From a checkpoint of a small transformer trained on Wikipedia: 15 layers, 5.9M parameters.
MLP neurons of a small language model. Each row is named by its layer, matrix (gate and up: input weights; down: output weights) and neuron, and shows model dimensions 0-191. Each number is 128 + 24 x the weight over its row's rms, rounded and kept within 0 to 255. Numbers have three digits each. A neuron's up and down rows have the sign that makes its largest values positive.
After each neuron's rows, "fires before" lists the tokens most often just after its 100 highest values on Wikipedia text that the model never trained on.

L4.gate261:155093172122110144109133128154120174150108137108122126135146155142132088113070143139175138125131123143153117119138140137117094107135094108175158152119140186149141171090146139126142124111131115128139083111113100179098154122121126121096103170166170072141158147112157137144115132114125116155160102122165088093125119092122140134166143134137172157112152144080084106120184151138149108130122130128130127100118096133116115127113148149103147087116163164104121140118079133099116115116117127103112137111120095112119100130117133122093133109182144098114119107118121126128132155089083112181
L4.up261:086128167116121108098122132126130157138102166127123122163188133128126088126113106140089152159144113116108099111131113080103106141148148123089127095075177138139151114119099137099144128130146124098104144139173150157111109131146103112108109115100166099112169103157120106166122145129201129102151091133106160129122128124126121101119141117149111156090126099122101155119113131125176120154137145106149114118115120114121128143180152139094126169157144188091109092106135132130164146076180132137133107123168122110151173100145112100133107128158120090108153127146139137114135167147136135144
L4.down261:129143099138112141044172111126137142119120121081150157152156080144109147146118166183097119134085097131143084095125120110140141102134071106114118140103150157150100105169139129091135125131093114153131121164134081094063152121120101108133141116095163127126077131122162130169145140139132110145107120148113096130127162124168108144117131098165129145139145108097142173129104133131136086107099128112167116141163115124141114105131175119138126127096105148127099129137147123118158132141151148107145127151146122141136179157137108157116113117103130130140158138126150167099117165118134104173
fires before: " |", "ence", "red", "ent"

L9.gate76:119153144116124126136126146098111183175131083138142126127126105106132112139095141135135137120195110095142144123137088095106123133093106150118124138118125079130134119141188115201142129078123133129164165122117085160174161125109106128154130139160148141136143096097143160122150137167120160057099142160087127122113134090125118139178124121112105115176124140137137125122137124132094105127116119143097100112136128138136117100107100135141108150133140130121144183099144161118146103143136086147131137139134122135183092134081119089098108125144137104114125117122151132147120122109136085188
L9.up76:127139115195109121108159136122115122096117145146127122109103116161160125128107111176128144135114120135108146141108103117150126099136126140121119103137112125145144150085148118145125131112067100111164119101133137140134153133116080135096110162130207124107154126142142127187154096154173105128119134136114103105101114155140146149123084138156104142134130154132157135092135099120092149120083168103122110149143109119149120127131131143117180106090153124176143150135156161115094114132114118082114138141076086106142115150077105106106106152141104185174118100144154121145119157141174141133
L9.down76:122109127140121143179131143136187182146142111132078143081120123116125098122140160094175076126118142081144136113145143158148153146114110097094182106132105126107112122101112127162147120151112103121152123179098124145154154149128150172099127148160137141138104115117130188145126111119166147124133166086153118122123125109144173121143123126096113107147159143121123128157155159133092139118089113142142103145120124109082165162150121175143106125097102116134104107074123124110158136124136133147112140105094077100149106105109124108125091114184134150139161107117129090121110121115100136137
fires before: "id", "em", "al", "o", "ol", "yl"

L8.gate87:108102152169120145117151175142111095086139119124145107124116128136168163168126112147139144125133122121081132082151150129152109109108153108136125139108138106093158129141140136143148114146091128128083083113153123156152096151171134091115121136168145119140125148137130153098162176139161118141115120124092133120104122127099160167137142150108131136103140103094100107120128113111145089149147137107141117132118132110111135167141150164124151154128081142126108127176133123130166169138103099127145109139135126133124076114153115115118117155147135192098112092078160176112045120103087091135
L8.up87:130164139130152179105143165133119149128080129129145117132111137162171164126107139142114130104128096143119153147093106115153146115122159089101117146119099146137129126141133123115131150133145147138094089074182133149117115120147140107136123119137120129064112105153109137109158090128112088141123135133106143136121135122091144151157155196126113087116178133140176139083132128160153136108143133170137127141099165134122164170132077126149106088122127133116159098129119174140127168113163129106138073110105120155129135112123114114085102091143129132092085168082158117125112142136092132120
L8.down87:153110147072115165115173138155131120115162127151143130110085146123112146123203178106124136103164072128101128099137101103122121104152126123102126122120138121110096127142098163104156104171121103082139134124110131148096084126152167128085129176146154112120081142132114140132138123125100134110149128123147179117119149166136140125159144117114071134152125104107091135149138107161135124126119126125103149087161126139120107137161160177152144084138123135134094123178127126165169140116141127113116169125119130108148130112148103115108147128081118154178138112104101095100087112150137127137
fires before: "v", "am", "ad", "c", "m", "ced"

L4.gate230:111131099107154134127162101168117135173137140145141101106139120145135123081134123142120115153151145165129146168136087118162143085085093123095128100159118103128112108132104122121137126133141088133131162121128159106138158096146145162123121131146098102134195126107148113103100143129114181099122118179153121117156127136139076110139144126135157138125106100092167139108084155130115120155117104090117183147151132125128132140151090142107138130107136129121146135157165080097120164120135160094089169124195149119132116106072138126077093134135093124171140134118105138127158121104113135118
L4.up230:106113100127169143167139122162140092163126089131144096090108206145169115115160109131137135103202133178145103120122096164168123131127133154101135113182092148100103127143154111166126094109154096131120131128081128122170139097118134122123099128129106109121144157079145119083139125123136153117094101163148114108127140104145136133147140152108084155137115140110147122155095121113109109138112110089096134113121129094138113109123104114139166130120163133137166138162127099113155165114120145141136118109122122143144154130108146065128167122128140135151129152157084169135162105122157151146
L4.down230:120149124133120122149149161121102157120162079120143117108124100112164153127116111120125118103149117103167144164177114118138132097131145104142141195148157139108191108088117171111099124107135164128049148145154145129101104152087130132158139122127164172104083117144104101178136130094149107135102132099081133136115106147168109106103151114124123121135150104161090125117113114156123078111151144096133092156092128127137152127157151148128117126154157105136149156113119118127116072115156133134124097151109114148107106142127117114164141150157078120111146103112171127151133122118110104128
fires before: "ter", "N", " \"", "ters", " and", " as"

L4.gate112:167099154130127133169148159180109143163152103153108120107150083144133131140136112133121138154129147088097135120152154080097156123138131135152115115155171133173120133101088121140112147123160101107120143135162118089128169078159126111117132120140098110163154090084138107129132099115095145094120099146145167087147129105094124136126131122114117100084135169102122093119125171108157155141101109136142131161135150126145104150161092071165094126132158115121107120125135124105149095153152136139120128133107134125169077058109178171105118149117126101117128119110116136151157133131110137131
L4.up112:136139110111154134100132131133108107133119068119104170116124101107133109118145127108147161122107139134155105134145162113181147126109092109158151125118121124159123126120116119137172141146153148125125106139135075132137168177133135065117129160115099169102161095091131143124114119138126136117121119122143131166180075116118085096130124105127167119151133162102129141166094178118142127133148098114114136154114116138136124167130093096151084092122123121126129137124127123128176167127134160170100188118094107126128114113152133141091125134133103143137130096072137149136070139149075134184
L4.down112:170106138130118147145135145093124124153156124130129151117110171130106094117159130096123099106118102154079124133119142133138093122157105107183138117131142117205127164137124129139123074155075125137116077100160141124197140125126107119079150102172106139117143160125148135151149106141107139122119127088121111124118117141106114104121097118139152106117116136120134114118129115116099131149130143127116160113120153145108131042127122086156141116140162167109128136115129131172163152155140145100143121103119167120154129073155171110115159134130066123127150130126094133144175132145144090121
fires before: "ion", "a", "e", "er", "age", "es"

L12.gate345:101103182135138138125145125085169123177141155085106113098151128090125107117113106129072115135133107111102125106141138140136140134129084075094144104151091174130166103136125157095137123105100131119147131149122087136125075142148128183151133142143119132126124139103132143118110116127126143146124166139165183116139081103129131138148152133120103114131113143117166131123115056145147129120146129118112109108143114156138152201118140126145152147110104183111128115129106110138136106170161142121087131111193116148105099108124119139118112136159095134166128111148138176139121134111180145147
L12.up345:168113127132122127110134116137130143141157136079093169117123122091111135141088124099134088130135122114157136096140136103136131163127107159117099095094105135182098154141123115101149128188109173114107120083149150195122144105131135136126163146149153170136137111117115125119119131155180118158146120112154141095134140106131142110149179138097093126151114121110120108117109114127173159087097108118122127108121152114135094147122097102121212081154099151151133157140127122123131127142157128148130124154118179154131107091118165127135111127131064107165155097163123116113117144100127138121
L12.down345:140153138166130108137131149123107140144089094095123144134108084100122124121158114119078167155099129131134132093136145137097164134130131115159104124138133115147075117128139116132157111106178095104133156172111121138154127104120126123152115081153137133149121133152099098106144122136105168110150093169117099120161146124106086135167163105112122133125107116141095158142170135119124110121080110125155137133138140135116128098145155184108106094078160148169091151117124151097138112098149148131096132136134123133132126113124139090130088148145172175154098094174103151196152116085135111153
fires before: "f", "m", "h", "fer", "v", "l"

L8.gate91:138146097130087163125130114088150083096135121141130105160106162154096145110125168108121147130147092151116153139123147090134144100148127161129135127118106119142166155144133109103081145108117167113153142124187095098135117130157160085120100137168141096118103141165149147116122166064130106083099099088096131144136141150167130112140134161108137107108159061145099108115124130147153080139134132120117111143144170136097127102134140151137146115132130172100101129109109101098123150115109126115138147126085123161093154148133127124148158111158124166165112092118125139127141107136124175171
L8.up91:157128099093147135125175130154126144077155109139115140139103099163141122112129146109100132078113101188120100088154119134128071135103100164150113158158146115175163116156115129129099119153096114109146138079115138102145105071124139128079116138125155129130138139161117150154117138083142119120110161125178102120168125145104150123157089139118138127094144066162177097086160101112155103141158124115117143161146104154137100132108137146143131132126129099153121127141128169147169088096135110121153130126132142122147138105162134150096124093143137136146139098135172129120129111106126131170
L8.down91:160123178064109109140149130138102129179113124097152117161100114097124142144133143107119119114116162126098170139133131104133136135156098128154168135094142106128154122139159115092142143109091153107123119104145118109103087150104175120139115149188147077113149140150102075111122133149122129167112084085101142151130138166156141087109172111162134112136132135131119127116108186134115114132113104156134128160114143142113138114138101165130112128151131132068112113095134149119132107168118193146135113121172143129126152127090142125177134092122087121125111118093138112177109126141117146133
fires before: "er", "ers", "ing", "ch", "s"

L3.gate29:104110132150136122094162134166140086115156097136117090106135181121101119114175122125146143091157152127122098145134152095108115143144149119087148123140124161136192137133129125141147154109115132130133127110153165090114108132106125120123152122082151161147167140109102145149066145084153153114137111127168093162115101145090106107135169160147116122106114107104102114155117169106114192118141122121130151109111099120114098133168120158102131102161145127135128142155126134153163151157113111166093109095157133123118157102111132125088099137137115139164153124139145075147172075110129141128
L3.up29:153166137126158121198099075137120151122111118112113156120153093110166160161081088113117157160099147133140169134089166149158127086113096105137108127134114104148070114122122094145125095132101147107104134142078126093122041104121135159103164141125131110149109134171155102145177119111098124149138094163113098145138134135135148131118107129090146115153150159131134133158130125116113137139125139156152134128116120146143125128127094119132135145110074123125136128076131146111077146141158116129103121114117150167104132163098110111134120128126110149120151100140152146097135178130129155150
L3.down29:145076096132143122131129156094160140095088145133070140118137114142175156147131108145092127141119131118127141106116164123150126165108133109115139091135117076148122115136129136139140118120118138172134143132136077102128125100157136135158144140140115138093133112097176180126145131107124121130115125122171119115094104122146125125124151139167094119111131110095115158179148134074098136134159149166136106117119110157140138173118094166119120170120155116129135106183105164119133102116146162127130085153118144152100108153054138112112086146130109155191149122159088098143112104122120102139
fires before: " as", "ious", "fer", "ist", "ical", "ial"

L6.gate22:127121141102138131128081134129117129120132120119112189123138132146126149135140124117180102159104135107132066082126136127121118134116135120136107114109111195111164136139131103130110126110121137154137150129119132149174158135160124085119108115151112081095113115092114147192141131108100119171166128099111128121129126104116147108139114154152098104118134085095106149148123101107124086138109139122210126164144131150114129079130122120073091157097138181116084142127076098143164114184115111146120126114142120152165119102108137144126112174139152122149158132136128148124146148130140149090
L6.up22:114135106136152133132138101111088132136086152133116157124120131132182100109129118142136150112126131130097110094134136114148069099110121138140134146095117151132155133118139101115131101114148159139134128143110119109136153171135130135135055097146191082128100109129123142178111156133090117110153100144135105130115116156169109166154142115134156139077100098092119091174111133120123162116131127112135123094176170126145125180149143130108115076149143145138090121109153196135151107137106077151121136105140127128147114096160121142136094145120115103161136150166156157115118168100125143091
L6.down22:126146144154126155082131118097156122122173132167098106123094131104137159161138102125100124149156112127139164108142110101139131131059088123145110137111161093110153157153142122095161133128119058063145112129152123124113115124143153121146130141134105095146148133176173138114101081163157144115089094147123112089109116150138128166106124076125109100116107112177144118120129122106134142118120157136120109138124150128151087118150147124100198112128159146134102117159136093113125128153182133122153104141137121129128129077127159151122106171139109132115117155099148101096131156140162148125
fires before: ",", " |", "ence", "ired", "ing", "ction"

L12.gate136:170093161085152091099145110138111111092141108130123147116128150115163128160117154135092119089170125109153114127087109123147090112128143155159194184088135146091157112142133124132141115147142124170129102134163134142117113143132150160122159111167153161166118148097139100099103138147143142142151111104123105141153129121145132174118127122153126128135168139124072149149139118147143126163106103136145111106132121092116081126138082136179124144131088124139095172141112109127169105111104125091124127110103136163148141132126109093084101150128112157083133088163101109133139116108115168111
L12.up136:123113110150129096157149104109130162160114113120152113153111129104163118123112102142124158149120118099116124138149136121074130135120167146103122101136109164115123156116127177130161178140121121149162110114128114107107129147131141170131132116148191137111116097119106167119125124120132097090095114175123113140101118100114127123123088153145149161118193145086107131132110121136093098121145109150116176162125153159141108109106072097108132091124123161137067155126116154138143143143103088131095177171146147097146095121154112147093133106141119155082138162175109113127165154101110141138
L12.down136:109166085107102113110154097175113140083109140149102123131136139139134122115113143100066151143115113159091085149118143150093149115108127150153156122075118119124119108141121096106136126152162106107126105117072146131134140179130162113158155123145103122134119107105122152093143125167136117167159178109109125109123134119125119162140100141127118113119093147103136176164165082124102095101115142138157106159121170139102148143133104086096119147080163128168121152111103170109127127150136132155120123153136135141121133121138139180143143119154090120116135128136167136199105152094102142116
fires before: "id", "l", "ol", "or", "is", "red"

L10.gate245:136098142108158123161124116151134126102126134164145106178158125119141110105112130141122076126150114145124127104105113124154122195156130085163093110156105106124181111134096142116148132118109104132132129126114070145089096115187111141098072115115096156111114125139150117153128173129161186136134143120114102128142114095166104109160128144114146160111133108124144146155112114120099118111089138087106145113109145130108148120126138087170153173127130106115096143153103121097137121162109148103084141159100146177094140152115153103131126164115132130145139183127131128171152109094139146150
L10.up245:089125071144096119129120148188066129098109094144136154146151123145134143103151104092151115130131135136112153108149118103176116161152124101146123065149123144120139154169141093151136109112127117110151127137047135167124140086131118138147132130130179123114100099125105131154147138159118136103104134109089118116101087107110133119113120167137099137154139130133133116131142142162133096125121127099137093107132162098135142149134170102111124153098105105121108159129111089161149150140159124120145125116099150134108130120114137157168157099191120166162096144131141116151077170121115156110
L10.down245:116179081130132117171122124126174104110176134107132127142136142112126129163113125136124132125108172123149160132080152162157137153114102122103109131181112041104137097112149120169143149149186092151124140124116109126115146113152099138125111115135129156104123095115133152127146087124105114134110105127128094141104117107109162127109128126151112129160080118089120148171172113151073157124096126150096143145104138139134157129156101163101133134144145107105141120145091126145140153110171104083109180124100127081151149115164155120103121102140093106134129118148139147104108159125146145136
fires before: "i", " of", "^{", "op", "n"

L3.gate87:104084120121164172182109134142115142123125123081084137164138162143123135131128133150062177137107149181104147112125170185180160140152142139106122109104098119136149141137170126109151142141137094147145121085121121120139117136116117137090142113117108137128122127127105108140109101127126124153101094153130148117073148153141119118128102094144183147149124096150096119166144135163093149079151095116124113142131121130147120167164105193145133124125123139127101150170148117106119123103137092138121165143120134105113157135110106135125106127095133110147137110131120138123072108117147199126
L3.up87:113129105123099096136115127119103195173140118148139175159157135131081113127147103144151157094128154184100125148114131191162139103143150138146139106133103156130152107132131102126144111135144141089143116133132079109108085139130112152117127136141122123119109152111122129129082116123093100122080118116124148120123129126104167140121126144135096084121155118130132084125105104135094133163129109198138146158160137102090100104116154162120101132131117125152139092128106114119094157110113113166104102094169145144111127153119133148132110170103135096102191136153131129145103156119197118150
L3.down87:130129120114096090128159151114147124146144084128140154146094089158135095129158146096128148111099139104125163126126115133123124110124138122113076146130126106117119142107113116139103140105149113142093117142113173105106116097124175107122165099121155137090121120165164147166152169114126090139125151143122126097159125122140131200129147141149150122163155137091130149179128127115172128169046159124129130113112122124141135149085143125065113111099131110164092086124135158119174101098124161135115184158118128151151150086118137113121133120108114120116137144072128116117159121128090141138
fires before: "\n", " The", "-", " He", " In"

L9.gate358:088087070144136118126143147099111143084138134114120169138164103127158146141130120132119118136115120122145104118108122102142142100143112118089131129161085125121121151117113132094127168119093171167131135133129141171115127068129146156174140151136108119140148169135152105106116151146154122141080122109087159099149101149146148083144134176158128165142116105102079152155090125141141135118148140141120109138166155096133112152161151182143138130140110100147104149097151116132132098138128135112123121159082111139093093081158102127103117143104142137148116073160112178127098162146117160131
L9.up358:160116155158119110136146139117155114136132132168122064161117132140155122141123138157131119093131103163116130094097145121122106140110162095127168146153114130099163121085106111110100105129178111157152137159103111160174143086101121110171163094082146137100106111131061159116139115092135096163111131153164095072127119147132124123177074132128120134096090090109117101134137141131141095105112131167124109145123140152146119142113130145085096155152124140096150146095115154141142134131156115139140144142108154105108123144146151129123152111128118139124128139147102169135094174133118110186
L9.down358:128119136120131139119157144123124147149111137142130157165109088124179136144140113133128148136157185145152102127120114122165159118121142094106127167144101109098102121110150110167134083142146089134205142163094133128085137147106119145149145108130124147158113129110173149102145112118089126119139097129098168104119083144110123123101063154119146115135121117148154097106109149159126127172138125170153107121135087126149172071136148075075124117144116129067140106112108137141157137106141099128108113154099116110136139130128115156152091094101148178128141171135107108137114123138133124139
fires before: " a", " an", " b", " the"

L9.gate363:151140121129070118126170098123114126149142129131112120166136148107142144148076118127104138120081130115123100106163136112141152162099150099145097127152128133179127121140098082131189096120129102078131099138121109114130162144129151146109112137154088160119109131160126147101146131153114119142149126138131124128114115125114085123114163129121164129114134127090159162183101163138124128119158180097084139119078132089172129120132157139140091103114087108135150118126113124157188160134105147099170138136147103087124088131143099161143091140113123122166164121157135129146155111140082144112
L9.up363:112145090076160172121131115106124133123134095121133163172105108134092150180179093143124106170153092139126131108154084123147110131144065131121147159080108127106069101110167140131096170157099129120131191121097141122115129155145121126139126143115129136180140142075096141139131162160108148095160131125145109141167109085120128111138144135107098125074112130104152127129146136110109105081168135081138138139184125115148130108124115099155129125125118133140115119136148105143138108131130140128148126161113118150121092134118108110075120103130129102117134153145126118161137169153154130120
L9.down363:137107122165113136122120148093138090122146117077102134170116086106136131127136147162127202088070138154161131148113116103129112098134134119147111098154165106108164149110129130148124105145122112129151102106117118093122107098139086120132137129077154115094114153167094151160109100133172145121123136084184132138150153121145123141164135094156167120128136116142124116137107163082135137078099094152126146124090178151123092134122174126120109103140144125123146152135139135143147082133106162130074096125133115112173109092130155130159135144113163149104138156123124149134115148145146151138
fires before: "ter", "a", "ity", "ific", "ters", "es"

L3.gate302:053106112185137147127114125162140124118212112129129122124098115121176113109111144144130124129120143109140103102130152140135147115148127113170148113124120140142101129175132139112149122151110126140188143118149097142127111138122124123112096128159135132152129114134148095165103087107120135141120082153086151126119131137078160128109128152112097081136138116128128144160149137113170133139177147111138159132095156128133153143141129113197098079099146137132163141139118148121113174143127168114107108090119134107118113170107134136105083071160141120103138083144139115175115127115111147099
L3.up302:112152128185116128117127133189163121123184084104119126140145093100139100123108162111146162146139160110106177120133136104154142126104117091142141094131122140124108080136097143153176176157102091131112113102111129097119125121132123145102120091090152141155171150120125142165097132070140142133115113148132133097094102105084106120124128116129107102144159128122148176179106151154147122139145118125152151153110106138138123100141107190165106137100104139137105132133109110103128126131113151171131174115119077148134145143104157138144101143134125124126142093086137094143113146157097162126
L3.down302:124132107130151101167118146144107138133135116116141133111141165154114113113078116126187151185100111097140125127122107143129148172128111076149140081109100119133120113140145142122153109124158101139143080138118141147140107135122143111106147136147146129129113102147105117108105115106135158075103123174122170116112151149118152128098134059110081108109077163154117107109142084134124135121156176131121087140154100118126185105124156119111171099119133127184140144186104139120172123114161115121110129102129121134090143147147119148120138156173081109108163152152139134128109137135166121112
fires before: " |", "\\", "z", "order", "."

L12.gate298:113107131131155126083140156135149156130149136109118172150099109118138134087124093115120132120132144134150112102143112136119095094159117130162130167106195112129116108081094112158128172149170189141103135135148129147112105107128149116136137120083174139101134138158147119154125126176182105100135108150122108168138123171128119133156158113103108096131113149105123121152100116125133177109145123114159156108122111129114138153178159122127166125120107185116092118151072095109152147136129114087120122123120092085099105177141168098116121095107129102135165136123107125101129126106140150122
L12.up298:140099150104121078105116147130126145123121150090125119111101152097130130105118126118132161157154161141144105076131145131104119126117127139124154098130119154100102106146126137144143195158164126128145136137145094152109155117136111115124138103099148144161136136107121073133106116163142118111063101124115101127154132135086103126142149115133090173135123166112146153173140091152124212094119121156110097152131150140141163149134141144140113106145137146157130119138084125180061134130115171130161121121145151112146116136066135111126112089118150116082142115156111117165103129089122144109
L12.down298:122118135145132144091165104130086186141107169106123139141187157162142118147128130109131122160113128176139114116146082145137087099127079116097154105122117106090067134124139141126122106134110106154116140131138168163110161155166138056105121138125184145128110109121112112156154112167146125137102100117146073188151132128159163176113118155126128138128109139150094144137124112142142147137098138134143153131123131162116137121135140121097139089138102131083117120120101099122154133132112114106129101116117134137108153142099151163125125131114106078147133119105088124169176113084122154127
fires before: " |", ",", ".", "–", "20", "}"

L4.gate275:095115133171123166135099163110124133131111118115100149161128148119140112159088116155119165106123171128135088106145152105106127106175155129181127173129151168109094135113136072109130145146122131102136091129131150135108120105091146127118113133134123136126113111143158108075100160098144100101085129088151131127111153117129120164159133149121150124108106169107133096113156194150126109111167141119089140170100152162119144125135125166095113126131165131135129186099123151106135137147138132125134120159154140117159129130069146095132099152154133149092129123104089143109122077097116089128
L4.up275:147111115130131142168095117109125103160133121164092161117109131144176127177111203104102131058104128119141122111152132100083129094127168117134127148138138156146129154126165057096116169138114169107140119128129127137128156115108096116120118149118110124112075126138139109096129141101119138129116076120128116150152107132128120140145190137147127137117112164128103097103145148111112154078155105130094156172130115113128121135133159137123147116139141133132159143107151195098141137145148132106109137156144135124164145091118156155126089139159151125128144097092109131119147097135151066122
L4.down275:150140119182108149121133166149121147126176121141124116198105152103096135122152156122136109117112122095153124101109131143159091132112106123147143119165179133128092137084121104117143157141094111134165155168131105071147160138113142066115132156122169062119099142115113149147093164113128100106105135122123121138177184138151125146104136114137099120112116114136147104086136157133168091154111114173134131153135123152140108134154134150121149137139100115102117123126147119121124138123101131102186156102132116124135110150081110104143086121137122085132120163103110123122161141142087101105
fires before: "anc", "ed", "en", "ing", "ish", "ished"

L12.gate339:150130162148143121123147110088116154137113156127142110138145141157104137122170095101081102131117117119074114117108118060112129080099115121133136165107108165140151116176159111121176152135118111143117160121140126136131146084128141132118090175145140103102136129169117118118155127120147094112165141078093152095121126142136125090139136164132145121119125130134120138111186157139105145145127135095092116128149158128169144111124118143152102138068123133098158138156146131080146098092120163169158126160067120130119138125105134136134091104163100161121136124111132164131131182094105132144
L12.up339:108178135119106109105099110182125124120125148115137084102161138150127119147143120142127195121167118149087186161122140063144131130134093113070132107151093176140100143109128113128112122102202134124108141149105075126148100148088103144162128162142151116103120140123115168104084094175083084138134141118133136127130130135120136126114142138147101137131139112165170099134115152124141134122139118145129111154149129130136080150135119103141149126136117145105118175157135100139122130159101152088118153090114093121140105139116101141124162143107098123089113177144129137127105157138129146134
L12.down339:070149089089136140112152110122141158161138127125120103100106143133141141167174130157072076128123133118125143146122111125124108140122086082149140115135149171126105110150102114191154142152118162103126133120072101162153138100124111098129133134131151089122074137130135129106112153133150125155090188142130115131162137115139118116135128189123102121153125132141105106137161141122163173124154131069119113154136127147120064160135146089144146140132137159115125135136120074100090169146096111171121129159131089138105126105116141129145137124119107134134163126112120157144090132121142099127
fires before: "land", "lish", "el", "ra"

L12.gate282:131119102160156119099158115140117116193119100138172143102120124132097146158115119125119146121129130132113115122122142129141123157110071142170096173102109135124137126132133143148105113106128127138159146122154107125111173080144163145174119153122135164147166140118153136139174105107104099078124115117128114149130137130109178119132158118147152108078099105135148076151133111109151133112095044092131158099093125106132110113147154176103110138103130128166143102136165097128158130132090155136147155079144134134131150076133153089099155113128145119095107120121147141082132111113123154134
L12.up282:130102082164134144093135127142114114128109147158175175123140126135151144176120137152122123152130138129144096120092149123102108122150125124158092147077153106123086087101184163162162094130159164136145161114130150143097118115076159112071100129120134116107101142155093124124133115072136064081100127118132148120119113115108082102148141136106159117145113158120135090156090130150102119111109144125111154146136135125121150127107113142148142164101102134128114130162118152142107140135194110108115128155090114114119148141106133134154090122139111125169147141150128119083135124180135154141
L12.down282:109091090113169090159155093168098086117162137157162143138142169093141147142123192132092099093136134140095138083141166151131100093132147136155100151116110122137126115085105136186115156134100124146168124174137098113091117091138156112084125121120149098138147151138143138109138088081106146127183140128143159133142136125137148110181146119115132095101130126113136144119090123144119149131145101138153157102141136155104130146154151097152133160144124093141126119150133109092128096109110098095139122125124156096121142129149114083141127102103138143104143117148119126108117158187123165113
fires before: "ack", "ast", "o", "ass", "ess"

L3.gate182:131079117094166138185142120108112078102120125145096120184188173124141125162151130137097150125157111123114099125146133141143142145092116152122125127134113143122159123117103147107093155129127126138143108109140143160118128109154110142114114149137128122160118140120106138140141168126156156098138101110139129086130095113094133115126180164087097127131131141103125095196116128117147109110074162117156137156146137161109095132160163132120136083153125151136120133079081085072151128155113116162116147132139127134073114168124158100151112133131153093107117136142122153148172120119162124153
L3.up182:160102076120160121173181150133103122102130118173160116186157163133120106149129120112120175081106123125133110112141144163138134129106101139155161128154136115122148130137095119095091148088124104159127105116121152166113111120150115170129138130079135140156140139121117109153135171133127151105114108107127142074117118137097146125129160146127094138137142134086153130180099123117128112103111137078151156132140109158120102145139139126095137100147146150158089119113136097085139145149111128144136107180145111138076121127142154094151109106081159132121108116140117180138167117084154171134
L3.down182:078145107134123143164121103128132066107108111139093156074142138116147125132164108106113110125137134113160127153153135126118169114061122142137121149132123176157176138097099137146096166122173132120119132133139102156124135140108111126139126127159152147139160098169124140110116142126161131108111088133165115084128139139131144065123124118131121100121091117098143159137125111125158140121121103140173111133143133150147124127116136080097118124178125142080115106160177118148160127118116100166110101110131163106066107126129133091113112139107177123099146124146173148142118156141125084176
fires before: "\n", " a", "B", "-", " an", "C"